Weights of a small GPT-style language model, trained from scratch on English Wikipedia.
Size: MLP 1024 tanh GELU, 11.5M parameters.
Architecture: LayerNorm before each block, tied embeddings.
Training: a variant of Muon for these matrices, 330M tokens, 5042 steps.
MLP neurons of a small language model. Each row is named by its layer, matrix (up: input weights) and neuron, and shows model dimensions 64-191. Each number is 128 + 32 x the weight over its row's rms, rounded and kept within 0 to 255. Numbers have three digits each.
Before each neuron's rows, "fires after" lists the tokens most often just before its 100 highest values on Wikipedia text that the model never trained on.

fires after: " one", " a", " h", " H", " A"
L6.up494:116053115096095072124115168143108052099086116142082114151131224159104113145073141111108113099101156123113125176119187090145107110072152090111071127121144150110069125178149056174162095157146133127131111099182145144142108105173118172093163105119103158164143092154146158147133162152193140143086159147123158136130143100145146156144155149087117161178159132077128133169110112181203150120112

fires after: " the", ".", " a", " |"
L3.up708:115169119146080077100106129125096132101076160157142075108130158140142119121192132099149134165178154163143112133113120116189126087079130117147075135130062124124145114069225117090080164125100146164182132128130133117145132161128190133113123213143099138160130135169102098146116107078101106098172166138141134110125122177156122103111150152162154159149143164130107109142161115081175097121071

fires after: " the", " The", "The"
L3.up940:116126055119148105163099115122141167122079132128126094094147196114142147123142180120128099123153101095155087101143177158128108088149195113181120172138156182174103158131144076093065151145089138174067141131106176135102108151185167113152102126175104148162137118123112085118170138073066111113133157110125144074151088149112186103158148117145112130175100121097126181142107125090121157127068

fires after: " m", " M", "a", "em", "m", " University"
L6.up577:130086137170112142164104143098152106095121160133132144141076110049100092143134137117096120114108137096047150064068103156153103163149165150178195106094140160147094112056133093107123155080077127195118185155140085080114067096164135154136135124096129125119148106130135152114123137157136072109136121080127133140154163090197119120087181126144147165146115168145123147180187149083182231129090

fires after: "0", " pl", "2", "6", ".", "3"
L6.up40:175142160088170133157108163108111090085145146086121150101094179168123107183138126151133123088141152127104095086127101117113047136147180154074122075109096113069132135089099188142136149137092146105139181107172089127173117135100091155134086117175140182128110129166155124105145104153098127132163141133118094156188154101177137160131150129172172098162151137177116124110150177120156135046098

fires after: " st", " O", " St", " sh", "8"
L6.up779:146115103117120118070142125069077160096129122184125133162135131137157124140126119116139105122103177110141104119214098152071172092104158113126105146121129146111139145168079184149157163122090146119074180101077153064157150103123171103113083160116080100149089138150110147167136096108147157119125133065125169053134150165120135061123140147062129135167176162172076136125099189156076155072143

fires after: " ", "2"
L3.up90:136109140144121173108140176114167048163072136117171121191106139149077105131181111192145178134122122183104149126120187119122115109104131131103158100131089112099083082102094136151151153091158090094158106124164175123189085117053162099159163085194181107105199180103065127132122164143116107118171145073112111121080140141126155106121134065098117131143191120084081160158127172149118148122128

fires after: "1", "2", "3", "F", "CA", "R"
L8.up781:169126132137139121171116089086149156167162079156147140106095084121071131135155146157125145129144136143141070155101193131171164111130128104104139095105112098088180154104097133086117189125125136150074125053064154143098157135167112116130139150099154102148108045169083078080132156071130159183083142105154192140075144111134175099154183186161109147125144123165141127162112080138138144122114

fires after: "\n", ")\n", " ", ";\n"
L3.up62:137075099088115165182170161154114093083191114102147146103065125113102117145115121110157130096163150158091128107097113088140131138105133135158076144127140110157106071141127148125149182076090161106097122112118107080160186133130171140123169114163141119153162121095184119096167137131165130116098137082110101040111070147136148100108175138225090070078115137104113123143103115109076110131087

fires after: ","
L6.up685:104162071121143151139145169137130154204098182161095121119119187049137120113148116134112104067131137138106131182122125163144057129127106150144173078117140089119143136132106164164101168156191131156117193102134150142084152160117140135132140170153147087104123175089169055031062087153194124069119133083134030124180139169071153080093162106163131121143121136128135094103131120096180113149109

fires after: "2", ",", " to", " and", " was"
L8.up345:102133163147120158110126105123106102126134116104202130119133142130131102108104138171151086138078131156144186099124160138102145132180122144132099083185158186120130157142136151107142125150096156155113151180122087076139192089132120183135119141107166168209113145096136155115128109144161177147134190117117091093165136205120142114095083080129095091119090124153089181105130144137131153165091

fires after: ".", " Mc", " John", " D", " K"
L4.up261:167043123142161100090101118161125130107151164150131119165159129056115092149129132126122136134123184076152123062185111139111151137094115103120089155116150174133149129128104103103180086151061125140088165155134063083127161067210084120105104128115169162113097134123135115166117139147147163127109173157154170129124182098132082151102162046137171122062137110123134146138175113083127191117112

fires after: "1", "0", "2", "5", "9", "os"
L4.up477:104116124131126179141124090132123075093162109097155087074096144161092182117143129159126113175171140185148120153115138124146153142117105107082156140104141141031132068051168129125082109081067102143178096117088147118143112134128137143143166130080104132056116144120131105108165126118123169212158162123138120078151144090128155130129173150152209136195080183134162159165076133156152113144155

fires after: ".", " m"
L3.up30:174105085163128165162129151152148119121099128064156138160115087092129168154109161115097189183176153083093104105128098105108149107148148114191080163151130088087169169104165077100171085153052135179119068144163121096162178140154100158142104138123137092172117059091127115131110122130177140151139137125144203141090093128189096107120212112142076156126147149148131150129185200130138173059103

fires after: "|", " Total", " hold", " |"
L8.up100:081134173113091147105128185143151109108109053127136170069087141149122154134162155112099190142105153112162166139114165139140125167123093135147190151153157110132139120118052156144178141131107115106148133139142127090165169117177155120169097120167095115130100095118158161092088108101118165137099075147123130117152110089041065095111127098136105132137141063112135129144093123177115096108171

fires after: "\n", " Year", " |", " Party", " Votes", " "
L4.up518:111072141096165137132117133154128157145164132131065137159149159172054110132208107125166078131136118144131127097114089090134161122071075130098081139133087130123088101122193139099105107108074129203169083101074040123114133184176145166114135121148109127140162128114130159110153152113117153131115088097138154119079128128119164170113100063182105185128084159122162129086151063152118104116146

fires after: ",", " that", " However", " along", " On"
L4.up783:090099104161129101121076142142065142144125168151100126155143096124122164098111114135092097170012140172155150166131113083088166143125137107116105123185145097098043057108120087195111103157165142117116159096182164127136163122116139156181092128129140130179184126151179098162089067135134067062156126040084126145116141147142089200138127119131127095135133142097179103126072161153152173156160

fires after: ".", " an"
L4.up284:170123129181117136089112151092083138119120180097103142125120150167129168111144161129076144127160183087145124161122143153128152112094119126136151160135172066120107155156206064135140050141114139163072101112178145097104115181123109132106109121077181105168117155149147104125102089162121078126074135190152108122114141133144088114116127157086143115123169129127170183140125198086179112122136

fires after: " ", "born", "1", " the", "2", " fe"
L6.up379:150062107117112156115105187114143134143124072133131121156123102109162093123168138153100164159130118164150129083176163140105164142148097114206144118152136174107152129121154103131111145118158123140131167123176081126088222127073097103164144121133105103055085106142147145063140101138106130112146091101153095073104167173093127103145125136127164106107117168123119153126111077090128117172136

fires after: " W", " X", " Z", " Y", "W", " −"
L4.up523:146126118153064173073097108112087092127089108133116080108138149077093050144098138157161166152139098113078147137176127140210169078147106144113109140111105047132136147083094194089147166130110161095148101094199159098138132150124139132140139145138158085150134145121124103151128122144096150126132138056172097143125148162111140185090180127096134148131169150101121111167067049140108099117144

fires after: "\n"
L4.up659:139148120198143099143120122102120140108110126124158123136175170106143108140100155135092109148139163127128146178160119131126165148095094152042157068125159122141147139159115133062153052132164122161116175095108083113118153086090136130063089170175204145150073139100141168124161082111087101128193199155125114082146119118038128131123090136094152121097135109103152154208132077109141152066145

fires after: ".", "′", "0", "4", " |", "2"
L4.up882:113140074152107112094119127110141173145032123114117056126106109180147126141117121159121161197145093176113056092068157201119060140100114191066140092130111140116164149147144090096156198130160167134073156126138146193154147080118144137144097154131175069154174188131101147150109109130113141103105153177124180137097173147108093145122224140125128073149085092121176139184081104109095123110087

fires after: " St", " ch", "St", " st"
L6.up302:120105156094132101095141096099144118125077152150100072157133084130111104134130093117140145155077149134106081131103114146143084129147163165132176149112144089133176136192170193111084080149081169158158134142119099153128188120102096105193120142116156087141120095092123169080083096169168111154143096150149128094141135182126150122148112186167173126122101102119089089136164157152106132078103

fires after: ",", " well"
L3.up858:107125154144071136113188172159161099129117102134145105168170155131193172089091129136139162054168094112154151073114155137180130134126158130152132099146109149162160179122152163109165109164077123096135109116152158205107151126125176140092155081116112112123167169185177075172132156125129159112127141138126152102133136108136150129112138130153126204101134090108083157164085124135105115105181

fires after: "5", "9", "0", "at", "int", "4"
L8.up1016:089125082131144163160097130150182073101070189140136104159134130115094170150202118145138119146130155132133179103140110138061195153128086100147092141110111117069108066093152175175174123073188090158204162125119072118115174144103132159145148139078143088135126153194118157147073129136060186069152132090132123124171148100119130130135164150166152105141149071132125088119168149111162116116143

fires after: " "
L3.up394:148107099111175189187080105092098113122156096144103070139083175064160136154076100105115105111092167150119100219110148108114129119131122149083141156177142082150154124127065108085097128128146194164147095140130137133149079168135104085133142176129109111126113187135121117099144124150141112087181103128176153137088113112137106122109087117116070165155156169082109157100110210103083122101113

fires after: " St", " st", "st", "str", "its", "St"
L6.up323:100081129099095120109093133127123164135147050086095123170139166125148119115163106127149125210075162146151137051055113118155106158161128058122122118077188114160134093099186109069124127168118153127117061093172046146137186139118127072137158140151143126157136130097136115146075089083111071111123169170114120202147146130103167137172169126142168130124107114092082101096101143129147079073128

fires after: "2", "7", "3", "6", "1", "5"
L8.up7:186173126166157163160092104120165071119121136129060128144160091144094061129134068225105093113150150168122200137085155101120141165125136150140073102154094140069123145189115114119128115127084147089167108123133097139109162092127155085107087130127145050102132157135110133154121095105163168219153127161121135177086099079144110140077140129087172112140125125095118147124089085082125130124149

fires after: " ", " (", " in", " Pr"
L10.up791:163103163131124121053101110188165075150146189143132110150089124148132080178112138160160125112165141130166166072109084115170154102092185136147092128056107116204116103177157111156130075125107111192096134205143069066102120072125111119107091157181140126102055186134119089167188122058147120083134154102058135140135152077106184107084150115162159135133113138124074147127119101127165090108160

fires after: " |", "|", "u"
L10.up988:075146092157094128140122074140147093128146108067077086113135100159175169117165143159119138148155141141093067132093163154104166110124104151105089134157159039122196173143160166087161169131084131093136120195155132078146138114149108130157152110125109148138128067146083138080074137079123195151116097142114142099163106182102101112085145103148090142123170179116177112111157064223134119127173

fires after: "."
L4.up670:126151096158151087123146138135119092107159117124100130131172132126130158163174190113149141126143173107150108165212083127152084107148144186073088139124175142079100143141186156089120133130104095151043138079170090080175099170125065159128115137102128096158140173197096051102137129118119157130091159145150149092102152075168087138153195146151107085136142153127125151109188132087156186097109

fires after: " D", " N", " X", " Z", " J", " Sh"
L10.up650:122085120158070144092138138117166099172113129068079081117120176085141218184107115122160185129126150162078114118184060166176120148128152138106153133098097133099139155139116165143063137135117161110137184184102106125060170066155143109167132081115099128085159157105084167148108135105118173149117149091130121136067155133179090174167124104116056125123125122106154106117078094120175056124123

fires after: " ", " as", "S"
L3.up998:189163131159128111084061106129112126169102088126122032061078072092112074140138126168194210145125170124116152090140110165150120126158127126123135140198091145092110134094124112114111159146126151103147096148103138084158148024111140125158115104137102094089128132093113138123112154123111088106139107118087130079126179197118127161125158101149122095105057139138142213154151128094101113105138

fires after: "9", "0"
L10.up287:164149127094107133105171091123124115160043161159139137129120092083136092052105120173063106113096067187128144144098142116070074160112088112181110120144100166096082153121129122135088115070090147157071087141141127148094141165161121157134131086162174163091106163102081129133127143128155103099109097146130155160147109124063113162139161139163115125179143107143160183104104115171124139045139

fires after: "1", " ", "2", " |", "0"
L4.up423:093144144132129155111163168102145086062160126171179065133095141121113091155074148133128109152175160181158070146094092104160113157162156161170106102129144096137199095076103139096097136132087154121143093134132090104072159145122109148175093106157099146091160100181140111045124107160111174160137154138098139105227103130140130113121120194144139123122150177095097143134066145079128127165114

fires after: " |", "|", "."
L8.up98:137095177156077123086147144172168159078062144104159100101079129169076138129075135143102151106135123160154150104080117172119094069143135106123118185127173162089141113152148102069129073146103086110109130130170073173155124142137187154161115173123138165103148153161068138180117060124150132138152166161120114109161136185127113092095110178177131118142062127062185167107106106114169146140169

fires after: "0", " the", "1", " a", " The"
L4.up805:116145106205150160135161197138128062098073138133091126092160100107144114182097134157110117176205097114127093114153157112131126163142162153115112098088131127049187108127109162162109089156036122182112073085102117144126155123152136157179121124092123136170135119108091158138166140112150128140113161074106121083179086180177155125128159182092121135135124161141114110137180185117132118091116

fires after: " E", " e", "O", " o", " a", "ro"
L6.up402:158115136079128091142125121035136133139127118140136110124143135174173113149164114179167167147144110115092117086166223153105096189122174095113121169115091179072186157130198104093180116122106048162150100116186138100150150133107154128088143128112114039110098121093123129099108133190161149144106109102151115163132108170126124161129121149034098142085172115136127159180130100191172116191077

fires after: " P", "p", "P", " p"
L6.up591:169120134129087092146095095075150117145116087155112087155145178080133110150129144196144161162155141146160198103110129152154047112099151164163146158121128132098119112143128136106186098119050105124167092156112117090211102077095084060091105096112105114151122106164092128145147162104082152187139089150169152081128139123141097132157167146120166077151160141118142122182148086160136119117151

fires after: " st", " St", "ew", "2", " Wh", " sp"
L8.up28:152098118166138122117132144120113100104178086133119161129033141125109147148173105125099089097141145108097155134098149079192134093074147123126150096100191108153142179056104141107117168182071155108097136159129102135169195138131099089098115138139110100186097152066085100109155089125122152140130138195178130118166129153059201088156140133130162161142121129112052088082127087113145123144133

fires after: "2", "0", "3", "T", "1", "4"
L8.up907:163072161195169153147137100159178102114142121160076155123086152110159158123108112176140099143117187107181138148087117073095168195135106106107128126094097120110124153094104141143162146143148103085113095125116135132111113175104063095193140151097106140172121145111121105173093169135099188124121084096150188172112107090123156083142186195091121137118137147153168129135142150102135174165126

fires after: ".", "–", " .", " "
L4.up86:107087187145088151092153074097111116160131174130147117184109167083174151141118097141121157117178198136110126174105112157203162141094125147126147103191127131168112107138121185086173122133128118116094150107172190112158101102164064084148116141191108143156079122123085102108139164139101192090114071110094096048147107139161098139109138122141106093046152134125146172108163174062144111093133

fires after: " |", " hold", " |\n", "|", "\n"
L10.up960:140132171090114115137174190126116193145134133118142178131147141090101061122149117124167133101101122156109128135104094126119149149052130171166150140135107070123104134125113158137130201131109140100132105113120140159147113165105123109177127157163104121132100121081125169157191152130144141134112164117111161132142123110103085095118172083193093147137061105131106106140125071146100122106119

fires after: "5", "2", "4", "3", "1", "6"
L6.up693:131133122128142123149138155124127088094174136138135123091112095123015207110181143142127096168133122130155117184175168106161156158144152147124104159098080152087168139134108152147147139098126121126130065091173119145134171143128112108169083109083120084121137091117166120048147115125133103147120139112084092119089093110141118141195115205155113125119137188110130136101137092114124150142187

fires after: " the", " a", " The", " an"
L4.up618:153150139144113125088118148147200118126105197151075143151151080127096150092145133095091109122085148105109068135155139106147086148175174180194112097129106150078126107163092111075132137138035167165110139135128140132123165163141154138140102158114106110079128176126166091160137106023181099167148159123145096095150119196089106128094181130097145151128128179102155155114074149135101156090154

fires after: "2", "4", "3", " may"
L6.up885:113173125130121140100102086074091128144164134101108163151116135159106081164097126151152146183087073126119109086123123098090142154161161084092091127146120104194094147132137125057118153084103099115129146173101183169113131068084095098074162037134113163115151194162145184115130141123123150103095076140156084037093136174152119083066163143141212113107197143131086113153117129131116176101121

fires after: " the", " this", " a", " her", " same"
L3.up392:123181144158119087106049106083149087098069057155158144119153148163171139175156107068131090106058149147109102179160115182079127137127098137165044074142151122126143045154134107120156113188100114109136113195148149135121122147170131148130103100117150171151112126096119081172105118102132093113118135177185167102129165149086117088113093139114153139180134174152163122149057135140163171104187

fires after: "0", "5", "6", " of"
L6.up911:099143148112094149161084093097128110193089088125147080091137107156135138137138204195055091158153186180038080116077151132140117099168127117070162143097082132187150096113138095109150109142135146172163124118138110135156161146148199131124110126154101128128153119150123110134115103076170120136121148080151087145113143108141165140124171133118184156131108164109155139150115147120139115107173

fires after: " Candidate", "\n", " Team", " G", " Party", "===\n\n"
L3.up977:110119157115156144147066164089065099087160130173121065148195119155087151118147136083112102146183205095188117132098092160171161096142161111120116167148086097146124114160133136136093098094119133074140067096106101048133149170139093150127110135142079210149144080138161124077134135135116131121123161135061152145103148127122151133151073099177120173094103034097143171091152084163066118126101

fires after: "2", "1", "3", "4", "7"
L4.up604:123128087149133162104128113104167121134141108160127083087145140159124114135101120190130104123137188115122092142104207133137115157219134074176104078096064182115149140130074127108120146053107126114098096074105092134089182100203100145174153140093090075133096081156116190156093156151164166148136155148176131091135098119066155093090125177125166158112142120129065170127097154138149113086089

fires after: "2", "3", " ", "4", " John"
L10.up45:142131117120196165162142075130152085182124097121090127065139123146075129093144176160150108146182187134126119101124150091152133196139192159058158135096143119114100118149081124104173098115141069118172086081024109125149120145152088086116160137162180146126095164092177132111128190128125161068101189086106164124095127162104133092121154178082160102133147167149095100103113142101151107108126

fires after: ".", " |", " ", "m", "1"
L8.up998:152087161115113132164100146127108139109080146072117125169149117106138124143168111090115175134124109115154131089101151163090142082110206115079151165159097133130147097101126120133145095114145158126110125069144140146143073173097125116126089157105114126098103160166161191148159130130124149153158155155146138120101186137166117096162116082134147109144117139089143109162146109141122101078131

fires after: " to", "2", " th", " not", "3", " and"
L8.up1005:133203168149159143098083108116112118123140121124141112135133146107134177161105168098151160095159119125124157113106120118131078174135129104079128156144076152149061134177171135105188096091095099143117171104150130145156077095181146203096139083174155157154125107108156141096086151097149170122104086085133119086177129137143102101121132148085123143147197148113191141081069127130117128090147

fires after: " the", " a", " The", " are"
L3.up760:122192146102110129144096131164129082078130094103076173128166131166167168165182155185145105103143091120109128107125202100119105124113126148139128079162141162223162101144184137116120125130079142123075097128123107142123122145163200136126148125160085097103122152130085088166122183014081167156113188135172159100097089134122097161158115129122117123092108198100152145162102137123120164125184

fires after: ".", " beg"
L3.up321:114108149150069166181142103096131178123102121149133115072147205134104141117085139057123062159147117135189137155164099114191061116124085119167110149095077109165125115154150130130103101094124107110057117111153078154126141164129083179146141107152193132132115107142106101163096103144130124078143143172131165088145143153129073148089161169087113106156126113165126129172139107139168173106055

fires after: "6", "7", "3", "5", "1"
L6.up803:184127124180084135118162136128154132133079159088145070168109144167106160102100152180095115101155150185102104133112130122160148131147130080077080124130118131133181166137119137138151149105136176135131095090152119099074161154134124138116067103098104125114101132183075128072130178123129113148180149159068071163121127142153093121117175094160156147144118081106131123162105168150123187143174

fires after: " the", " a", " an", " h", " its"
L3.up639:117145118153132126104175175150142095174109105122161165135131116122140167120128145102112110114075136071159146147173156101035126147196124137136155143145094219124147142128102134167107079164120125186152101163116190155134204150133153127176127170127124121138135169132138108099101107168133093157113156152164122090164136171107097138101082100120110122104171132127098143140145149155166096073135

fires after: ".", " −", " +", " (", " ."
L4.up865:162090167147101162121088108101121122186159075114102176134104154121119165187113146181142156098183052162129136103132144121115112122150108156125148159153163111099113105065158150108092112104107160113114133096122155111122178111121053082136144183188100186129126215159122129091162092149155171059168164124138119153104095076112088096129137121176113123103214154123116138174132095126098140037134

fires after: "\n", ")\n", "2", ";\n", "4", " |\n"
L2.up230:107182096159141131163153125125094077119111148088119119098127133153101100155161124140104143137155102150072133177087123109102100089082117153095058202125133110132194155137013106123191186108163169114145177125136083114134165130165133074123073119105132101171168145127172077168100101127097116126128119114080174101142132119191071107157195144139141078077163077181169107113135174125126115116179

fires after: ".", " |", " According"
L3.up183:144097110078121177110115108115079107097102144095139131057124118074131167125115161106086149152172162083106138132153168152123143096164114139112132142142142122159125147109139108079154139087162118169122107075147112080102082150060166100066138111190172113163161098157131142128109132119142205135146078109171133136097158161181143164135157122182097161134106188140155113127118156090108164114143

fires after: ",", "0", " for"
L8.up493:189091101139135150098096097106077090159123143099131139122158115076187128145134121186106063147124074139138117131095195093135078130183128140128098114106128133146148142201105132109195098111147165161074086205117138173127171121091120146116134137130189125206103121134098143133108144114135106122145137116143166110231166078146115163113140077186058120100106131102143104113193115146078132127130

fires after: " the"
L3.up159:152114140064174062180192128125166093099106096164151088143113103109161108158104147136100106122051149117153093199098134086116099102118162125115073101136208133151143137110178168121129184140063146159162107191083189073103097129158119117158110104144151108170103140148117126164105137056085151073162175131116155097145105157141148144154161098157148147201119153124130106123104103130148116165104

fires after: "2", ".", "In", " in", " In"
L6.up534:099133094141149151041063131188154092145153115079098150124088128157151142071181158158143108215146108138125083170106103146105118184093137118173103164099071093128121134078138136132093125144149143122132125135146140116121144123090094119183166102115136147176156114100122103158177110123103078101143071066104107137141103149120158080103173162128142168146144151058093150087109172167146132160095

fires after: " c", " St", " st", " en"
L4.up713:162180131110112084117157152097128180084143127162136173184153104104123105189080093143115118162098109100120131126109031153130146102112176138148177163111110161111125181085131098161128167141119107155165114127103079112140122108124162084067151108115124142145134107113174125148064147112105170132120110187158163099167146144128165139106138154075154191182166113138104130106174092154152144113092

fires after: "0", "7", "5", "4", "3"
L10.up904:147137158165064128164079180148160101134090097119163070193131115158085121080085111165105131088131101110130073134143133094079111114128126044165148125134127141111079126120078153159129107106154090128154164160140111103116125105184068118156148072071064157131146131168207100135142163103131126101133130063131069108149107125109158143126153152165140158119131131140153130144153114084103127127148

fires after: " —;", " |", "6", "2", "0"
L3.up3:084123156116146165127093139138069115130136150083109115108109046162098114131108112126091131154185117158127123145148155134136175164136109088126096110129163152074154043195165098122075100105077066207153132142071145091140144094169103135127167120159150114149169155075133173164128105155125182138170116122099070120120146111125166105118161132140135141121138182130191129144162143151135083122206

fires after: " un", " c", " Mc", "-", " re"
L8.up913:084058108132147123121180108143112182167118147142102115171155137118104108131136112172183118084099109085118104114148121150151070089090109121146104113132105115200125121220163173107116115102070099162129170133188121102182141142140149153101088133165193143147116108148140054092119136060069119096094118165074125104083090153153119109171093182074120168128113096101131107116169168105135098098121

fires after: "0", "4", "2", "5", "8", "1"
L6.up406:107092148186141112116129121138104104127146100125107153096082126097130116154173112149124097073118098066147166108158164165185161063153162139033095101122118131157207094149130159130086133161145126151096129096181143140109129128091125107070142154150118138139149118104124127125191136170163114157140160157130120116128169152117144063142155147124113094068128169130167134071093154105149120174127

fires after: ",", " However", " and", ";"
L3.up107:124124096079082102154092094190131161185107169134130090101120154070115141118096124091134178080117134159162182096149102143119138134090148113073149136128193158119086125096173135140134196184124123109127124108160135118076123051058169172183127138141151111085101129108077088131119109144118148102105117086131100143120159173082116183106173167142134110121099127089122106098149104162154128123128

fires after: "9", "8", "5", "0", "6"
L8.up819:159144143157139112136081065106120062139146070132117194115118071118158147095144196156111084147141117088112167139144166104167094092091095170129116132120070153118177126141083153114086137139140113099109093099181170101161153139120158101126180123127076087169112145128124126145122103119115092100151149120091163153112147086157087163057151147100107102186093088134133148072153103110070087132102

fires after: ",", "."
L4.up687:118175112130130097093180107113125120139102135084118130110157148072140179203173100117139119109121083144109186157132080123111059123199159120072219087137144082207087131158144181106145102169158108151121117182187118111125118180166102110162123160158182131184125135147079119161140114094153164079120142113137124197191101154166108056154158110176141171122127129086135127191097070096131098061070

fires after: " p", " f", " g", " F", "f", " over"
L6.up70:169097108115145143156164135125139170064072079138116105081126230102173063143130189174093150149151180109166079128082100152100122114132160128144097080137128122160158065105127137139117120130103137178087148135167153142126138142100086129100111148063135103150081172062126124110134148099089123174152130158071166119082149133124101149116173130115133081179128189109071124137107161089131188118190

fires after: "9", "1", "8", "J", "Early"
L6.up51:160122073158170094125081095097137122156065159073130153176139152077152176131104141122095186170121097133148096133130159119124134110153171141099121100127077113079163110154077119119086108117157163100098146141092121120123132207142121181049127121136174142141173164162063128152137100098165176130096098145125162123093189062150122144114114111076123118148077104089145158113132158107156123076135

fires after: " the", " ro", " \"", " E", " a", "\n"
L8.up654:142122118134089055141102160142154124086044117105174092139107165130115030163160143118136174076175155155099104081145135123146096102074161187143110121138135102109141139167130143101122148204119124143121098080151102092110113131089172136110160068122207104094150152171137104107097128095111173141045117116106113153093200161193159068156121095093083137063137164109151172117086130165068099132093

fires after: "1", " ", "0", "2", "3", "tt"
L8.up726:092148096142134124172130177119109056104108114119097132128139143101167132107096138162169121112172174175103115156178134158170136072080155118166113095178101128153137173150142124157154149154122143100119106134074123145082169148116140148150163119148148112153113147111126095108125151153143149122081082082106133123143137134136147167122162201234116121046088113156152090085132124099151108091136

fires after: " ", " |", " a"
L6.up788:144136116125106136137123117155168083162160169082098201123064127116129120180163148126080192153205088126104103157159106117144187151127095119155166146125105183103176072166069144072117136122130148108124138096073145109107116136091166142130150076126169157104182181048158114141103094103113133086140201080141168128089135076108132156143167109055140156087139097111131111083122132180149103154159

fires after: " St", "9", "8", " |\n", "0", "2"
L6.up721:129151139123148153101083143116132133099101173141163109118079128110156073090059039096120110153110120136114132121155127088125178102087103162141102151151159191190139068127067129148150085091068130169149130102135099060133150165165140140164131112137142125133100134143090131174187080079076145141108164097122097128135115135125168082122143107052088196090138089162113150133179141101159097114136

fires after: "|", " ", "5", "9", "6", "3"
L4.up175:100141111132143137117110171164153104111142135150093133103116141109161192128154091134091071108154151123107141062145159107196101114136127207189115074102150080106119153143122123136118081138058148101133115106138138162123123160117155134170123055031150141132192099167114127108170168070106130091072124092122126087104131160117111075096129116160098114105145171090080167169052084105166130114134

fires after: " |", ".", "L", "==\n", " Republican", " Democratic"
L8.up430:124067137178088139071117183069080105140144133110072162157138097154150119145132176065066104217108171151167131100148151139161131149180072135119151127110140152140113128132098153073152135123076090116130125078144126091174086122174156090175103143137111106079082176103169146137144164134104089172099180164113173134120150136171112092176189089136152093110128086112147171117154148076145087142134

fires after: " p", " g", " f", " d", "p"
L3.up741:150155124156166135156135068107157123144138143126169112121119106193141134153128084168119106094155198142179081120133115168128124087109095090177143097113100092192125141136105137119127146139018157120107102103085131104116149117108145112104053165132107104242093138106135143168119168144115135173146117111148157143064113133112111150128107149115131108138160121141150153191146070110150147150186